config = dict(
    vocab_size=8052,
    positions='learned',
    qk_norm=False,
    attn_scale=0.102,
    lr_mult_qkv=0.4,
    lr_mult_down=2.0,
    lr_head=0.00609,
    max_grad_norm=0.5,
    schedule='wsd',
    final_lr_fraction=0.0,
    batch_tokens=16384,
)
MLP neurons of a small language model. Each row is named by its layer, matrix (down: output weights) and neuron, and shows model dimensions 48-175. Each number is 128 + 32 x the weight over its row's rms, rounded and kept within 0 to 255.
A block is one neuron, or neurons of one layer that tend to fire together. After each block is what it responds to, as a language model described it from the Wikipedia text at the highest values.

L8.down100 [106 142 122 151  74 119 163 129 157 161  62 128 127 149 206 127 150 118 183 146 165  88  73 117 167  93 168 105 117 104 162 134 188 100 138 155  91 107  99 164  95 129 149 138 126 189 209 109 143 157 179 142 115 128 155 149 106 134 116 113 136 152 110 172  95 116 104 149 109 134 106 120  83  86 117  96 135 147 143 139 141 167 168 100 125 126 116 120 106  84  89 150 172  58 135  96 223 151  78 104  95 130 114 186 117 113 166 122 157 153 133 130 160 173 141 208 141  80 152 102 154 124 158  98  61 117 129  74]
L8.down397 [167 140  73  90 187 138 125 161 126 126  83 114 150 108 145  78  99  99  82 148  95 135 119  99 114 138 152 107 106 112 132 127 169  97 147 103 135 103  47 167  76 160  89 100 133 135 134  83 149 206 145 115  96 143 117 103 168 144 109 104 147 120 128 107 119 144 112 164 161 134  86 137  89 187  58 166 129 123  92 192 145 104 102 183 112 129 182 159 122 119 161 131 131 139 149 113  44 157 179 155 123  89 148  79 129 155 110 149 172 132 142 126  96 122 128 101 123  96  57 182 134 172  88 117 190 135 164  93]
L8.down503 [165 153 109  77 109 171 132 165  99  94 116 102 133  94 153 144 114 159 107  99 203 104 128 147  49 155 160 151 109 126 133 109 173 132  70 119 131 101 154 148 111 143 134  91 138 103 128 130  43 160 137 128  90 129  87 102 165  93 126 173  92 103 100 147 140 145 119 149 119  88 179 159  82 157 152 105  90 141 152  79 189 125 123  75 150 110 149 112 116  98  70  88 138 118 108  68 115 119 106 110 110  63 104 144 102 158  75 189 130 119 162 122 116 113  99 164 165  69 146 136 126 232 157 142 198 124 174 127]
L8.down698 [169  88 135 127 101 155 139  87  95 122 138 190 133 137 128 128 132  97 122 120 135 147 198 118 151 141 184 125  83 151 126  54 121 121 161 168 143 118  78 140  95  95 110 134  72 109 138 150 150 156 135 118  80 112  48 166 170 118 131 140  48 187 120 183  91 133 100 148  88 123 122 116 116  92 142 103  86 140 169 141 121 104 177 167 123 119 152 175 138 147 110 128 158 180  97  95 127  99 133 128 132 140 106 119 115  70 157 123 164 159 131 138 138 177 136 124 118  43  96 146 132 127 165  84 145 177 106 125]
Place-name first pieces

L11.down14 [104 172 118 127 119 124 137 125  93  85  97  52 152 135 171  80 127 108 145 119 199  88  70 115 161 174 132 102 129 117 105 101 153  64 148 122 150 166  84 164  86 173 128 175  71 119 145 112 111 145  97 156 160  88 139 149  90 109 135 167  59  93 114 151 147  74 152  92 128 103 120 138 102 149 128 218 134 175 103 116 114 159  93  96 148 188 221 107  67 159 122 159 171 127 152 119 136  96 160 135 120 156 115 110 128 121  93 148 131 125 133 133 105 129  89 115 158 166 104 168 158  70 117 100  71 126 132 149]
L11.down69 [156 103 169  91 114 140 120 152 135 101 154 135 117 136  70  63 117 102 117 117 143 144 131 121 112 180 114 142 129 140  90  66  82 149 152 160 135 132 168  95 164 150 131  64 112 159 115 194 120 134 144 174 100 112  76 123  73 106 131  82 126 152 136  81 135 115 140 154 144  93  95 133 120 137 119 162  88 115 158 129  80 140 169 121 114 108 123 189  68 121 143 181 158  74 120 162  48 134 117 145 171 166 146 140 132  93 130  89  86 167 213 100 196  64 156 148 160 126 146 109 133 120 113 110 115 121 121 127]
L11.down163 [129 120 148  90 151 120 138 175 158 175 132 105 122  73 156 138  59 164 136  94 150 151 136 108  94 148 125 162 129 138 155 173 112 104 123 131 117 127 109 159 142 130 117 165 155 157 172 123  91  94 134 126 135 147 122 139 144 126 175 120 148 130 155 137 105 171 154 146 138 133 195  84 124 199 206  83 144 206 146  51 119 162  77  92 144 115 141  77 136 126 105  73 117 148 113  40 105  90 151  86  71  95  79 122  63 129 164  90 121 127  73 105 155 131 126 127  97 144 117 141 163 100 158 145 100 167 166 134]
L11.down209 [133 118 141 150  68 103 106 131  77 155 174 176 116 131 155 110  92  51 125 110 145 131  59 135 128 173  82 105 166 121 171 170 136  93 111 136 106 159 163 106 132 142 124 126 159 120 105 109 108  97  66 121 138 150 102 128  92 114 123 121 149 102 124 180 158 170  63 137 177 148 119 140 146 172 137 188 119 126 122  66  91  83 140 134 195 139 158 137 201 162 180 156  56 119 116 199  97 113 129 139 112  77 165  91 111 174  83 157 150 133 115 206 127 179 120 115 138  84 146  87  73 117 156 135 135  79 152 118]
L11.down247 [101  87 109 132  90 173 118 135  51 142  93 175 121 120  92 112 140 134  96 106 148 125 180 139 104 133 134 156 119 157  72 166 170  73 143 145 110 137 107 103 112 112 122  78 133 177 131  94 101 123 112 127 104 152  89  89 162 168 188 116 143 145  97 108  73  75 139 183 154 124 128  74 117 174 126 160 162  80 151 136 138 142  85 126 122 200 153  95  80 127 115 102  92 121 113  99 101 183 129 170 107 100 178  84 135 174 218 147 117 113 157 113 118 148 131 159 142 158 124  66 212  98 159 182 118 115 123 128]
L11.down273 [ 92  80 168 179 122  92 136 170  52 100 125 156 122  94 111 128 126 125 120 136 183 137 118  59 121 150 198 102  86  92 190 172 137 136 157 147 181 123 131 168 128 127 152 126  82 114 109  87 206  93  98  76 124  94 134  94 147 136 149 186 188 130 125  72 118 164 103 121 122 163  84 153  80  85  49 107 168  38 183  81 129 146 123 105 187 151 150 106 123 157 153 145 149 104 133 158 142 143  80 150 145 127 142 116 160 145 164 132 131  76 139 146 136 117 126  87 123 129 127 163 187 111  98 150 133 117 145  92]
L11.down325 [100 177  69 165 101 107 100  96 123 167 187 133 147 136 123 104 139 151 127 113 114 118 171 121  77 146 112 108  97 141 157 152 126 129 143 105  89 133 163 114 141 110 141 124 132 188 128 148 122 106 109 104 127  89 131 130 180 143 140  90 158 182 144 136 127  74 134 156 150 115 112 133 133 107 175 158  71 125  74 166 176  51 132 104 108 112 199 186 105 141  67 126  82  74  85 169 146  90 159 100 135 123 132 111 107 145 139  49  96 179 179 154 167 116 120 152 130 124 118  99 171 121 144 120  98 104 179 166]
L11.down327 [156 160  98 135 129 104 103 159 114 140  69 110 149 133 128 156 129 150  97 169  91 140 108 150 147 118  45 161 108  78 162 174 117 178  95 122 174 125 149 151  54  90 104 139  57 129 107  94  91  85 128 149 113 167  48 137 161 138 161  93 140 171  89  90 133  73 189 147 147 124  89 104  79 129 173 108 110 118  84 178  91 116 128 160 127 133  94 175 154 147  92 103 119 109 160 102  90 116 112 130  95 108 125 194  98 143 158 126 183 132 141 107 128 174 121 172 144  88 154  84 131 126 150 145 224 177 111 161]
L11.down344 [113  94 102 206 158 147  74  72 137 143 121 105  91  82 129  55 128 117 176  73 143 122 164 128 111 147 119 132 158 110 134 110 120 172 161 130  96 132 135 148 154 140 108 162 123 162 162 118 139 103  98 114 165 138 176 118  82 157 152  85  79 180 108 152 154 120  75 101  93 118 154 135 156 101 136 173  91 108 115 166 123 145 151 191 105  82 185 108 161 202  94 132  90 117 135 183 157 169 177 111 116 123  70 119 142 156 149  91 153 123 129 161  72 151 124 160  89 147 120 105 165 110 139 153 129 139  74 107]
L11.down361 [154 147 132 108 100 169 128 144 109 146 140  99  90 139  78 122  92 112  92 146 145  90 124 110 121 152 107 236 138 158 142 127 146 146 148 107 177 107 128  89 125 120 124  59 104 126 165 153 159 145 108 182  62 116  72 102 132 106 190 115 109  91  90 161 165 148 129 146 118 122 123 108 108 113  76  91 163 124 103 125 120 145 117 158 154 162 154 135 110 125 116 202  98 125 159 124  98 108 123 212 110 145 191 144  88 117 102 159 101 167 147  67 187 107 100 112 106 143 111  55  97 161  63 168  99 131  90 166]
L11.down501 [146 113 164 139 137 139 158 144  70 122 100  92 110  62  85 155  95 142 155  97 161 130 104  92 120 174 144 167 147  90 115 180 178  67  84 150 128 158 167 115 166 123 140 108 121  86 228 102 133  86 168 162 139 145 139  55 155 178 158 150 133 146 161 121 150 122 116  76 136 130 105 113 150 121  95 106 175 144 128 113  94 129 113 163  81 150  72 173 171 127 136 134 144 166  62  93 145 163 107 103 110  79 124 162 127 152 182 163 198  99 137 175 157  75 135 174 145 112 121 114  90  95  46 162 153 149 119 127]
L11.down609 [181  93  93 123 124 122 131 190 165 122 104 140 141 139 171 123 156 154 142 153 144  72  96 100 124 161  95 157 152 115 133  82 166 135 157 136 120 118 161 109 188  69 163 125 156 172 148  96 129  99  93 115 110  82  90 115 139 124 100 105 122 141 140 120 135 138 139  98  79  27  88  67 115  79 137 144  90 123  62 166 169 105 166 143 165 160 140 116 118 129 153 194 133 185  93  84 144 159 118 118 118 100 113  87 135 131 175 168 105  88 123 119 141 172 100  90 177  96 231 183  96 185 157  95 149 162 113 104]
L11.down663 [110 190 139 131 136  99 108  91 143 132  69 117 204 109 170 137  60 164  55 161  97  90 142 119 130 158  95 138 145 119 131 162 100 149 148 130 164 108 101 192 127 164 147 156 127 122 103 138 104 159 119  70 151 139 146  53 133 137 149 128 154 155 171 108 126 114 110 112  87 152 126  82 171 125 137 165  82 139 130 128 119  75 145 139 118 128 137 130 164 162 119  89  80  64 135 139 153 184 149  59 163 119  83 134 160  93 197 134 116 163 122 119 156 128 119 130  64 146 183  70 217  91  98 180 125 214  82 166]
L11.down676 [177 135 175 105  72 102  97 111 156 146 143 126  72  55 148 139 129 163 137 178 191 109 135  92 114 134 111 189 132 153 133 171  95 170 114 129 151 184 121 130 165 128 170 141 104 101  99 163 117  52 109 112 166 133 146 131  96 184 122 171 134 114 135  60  80 147 120 118  47 163 101 129 134 190 150 117 140 116 109 121 175 130 117 161 149 187 141  53 185 129  52 111 165 131 149 139 173 121 136 109 148 120 152 162 120 182 141  93 121  94  95 145 100 102 147 125 130  71 141 129 138 203 126 147 149  89  68 130]
L11.down701 [202  93 128 171 106 133 142  74 178  92 136 127  87 140 151  66 151 126  68  84 151 111 115 152  84 145 164 194 196 113  76 101 156 114 142 102 109  63 139 135 141  71 105 124 112 146 161 174  97 139  95 107 123 157 149 137 138  29 156 117 108 161 144 169  95 131 157 171 140  88 159  92 120 144 152 147 140 167 144 129 130 117 165 172 105 143 125  82 157 144 106 100 194 123  87 155 107 136 105 132 135 120 112 148 136 102 103 137 119  60 147 111  83 156  83 119 142 147 154  66 172 105 112 100  69 124 220 127]
L11.down736 [113 156 132  95  95 197 180  79 134 121 103 150 119  81 120 154 129 177  59 143 147 165  85 152  92 134 133 135 120  92 133 142 125 147 123 125 135 113 156 167 118 145 113 120  91  71 153 142  76 194 141 157 117 199 164 141 105  90 137 118 106 159  86 158 131 134 112 171 110 122 190 132 105 144 102 100 106 160 144 109  93 137 161 129 133 127  78  63 124 210 153 110 124 148 174 136 101 118 172  96 145 125 137 134 136 137 243 147 120 122 180 106 131 104 117 141  84 120 138 102 137 121  50  86 117 185 102 107]
Word-initial prefix pieces

L7.down127 [105  75  92 137 202 169 146  53 107 148 140  62 139  84 129 114 135 139 140 111 146 113 117 174 111  84 148 133 128 116 150 111  90 109 108 144 117 116 191 141 120 179 144 161 128 153 111 167  40 119  91  45 129 134 124  99 139 156 125 165  81 119 146 111 162 117 137 153 132 101  76  96 164  92 143 111 152 117 164 164 197  77 168 175  74  95 166 162 157 160 167 175 150 152 123  91  72 134 144 103 129 144 159 166 125 114 130 163  96 124  86  68 149 168 106 102 112 113 114  89 111 165 115 112 105 116  81 180]
Sentence-initial prepositions

L8.down44 [117 177 132 147  64 139 154 110 136 128 123  99 110 176 131  47 134 157 127 125 146  75  98  96 188 176  41 126 172 103 181 124 175  94 126 100  97  93 155 145 109 147  93 139  97 145 134 113 135 168 149 166 137 176 132  48 129  85 162 160 107 141 143  84 154 116 164 169 130 142 161 101 129 111 138 150 225 101 128  71 123 153 167  81 130 148 154 128  82  79 143 124 133 111 130 127 139 110  94 142 135 154 179 137 111  91 184 131 129 139 222 139 148  56  58 128 182 105 104 132 118 109 133 165 157 210 142 150]
L8.down181 [137  24 161 122 109 134  86  99  84 138 173 159 106 201 129 126 162 106 101 156 141 102 153 116 159 118  73 117  91 151 171 109 160 109 143 133 145 138 192  58 115 140 179 211 150 124 157 141 123  84  99 126 148 137 100 102  99  58 192 161 112 141 166 154 121 136 114 137 149 105 141 158 146 112 161 137 119 149 165  69 167 138  90 146 134 102 136 120 190 126  91 166 138  83  83  70 100 152 142 110 152 130 156 152 164 121 112 100 133 181 151  70 143 148 149 109 154 139  95 114 120 135  77  55 124  99 127 110]
L8.down409 [128 176 150 122 123 182 181 152 152 156 120 108 151 162 141  91 173 159 109  99 125 157 159 127  63 111 148 120 159 147 119 144 149 102 133 149 125 124  89 107 145 160 107 145 128 196 118 163 146 171 161 116 121 181 129 124 165  51 195 130 182 112 154 106  65  79 146 124 106 144 174 155  98  84 122 166 102 121 133 117  75  82 111  54 126 167 169 101 104 140 147 123 154 133 106 153 180 160 135 146 133 152 171 104 116  47 165 158 133 134 197 110 162  91  77  99 102 100 131 152 117 157 100 147 160  92 132 168]
L8.down739 [ 84 142 143 136 124  59 170  63  82 132 131 130  73  97 136 134 110  93 132 108 136  86 150 116 120 150 160 139 111 100 167  89 113 118 163  87  92  79 144 101 129 133 100 186 101 201 127 162  84 218  99 188 151  54 103 118 145 109 146 198 138  90  97 141 111 150 198 139 127 134 132  56 134 125 113 119 150 118 182 100 115 149 150 129 155 159 171 128  54  88 161 148 167 137 134 101 150 139 142  91 121 153 172 126 121 120 105 132 123 150 158 148 110 159  54 157 104 125  97 166 169  78  84 164  88 163 115 141]
Prepositions and prepositional word-starts

L7.down691 [189 123 139 110 130 132 105 158 102 109  94 184 144  60 131 162 155 134 136 119 189  87 132  64  64 144 125  71 132 162 138 105 142 114 104 134 155 146 177  93 110  77 137 167 171 161 130 161 127 173 121  99  98 132  83 127 140 121 101 109 145  88 170 137 185 100 159 104 102 133  89 158 165  99 110  53 135 122 101 116  62 127  86 150  98  94 100 190 176 118 113 111 148 116 158 196 144  85 191 138 131 136 109 141 123 209 187 126  84 103  86  88  67 152  85 163 156 127 112 122 152 129 137  53  96 169  94 130]
In- word and preposition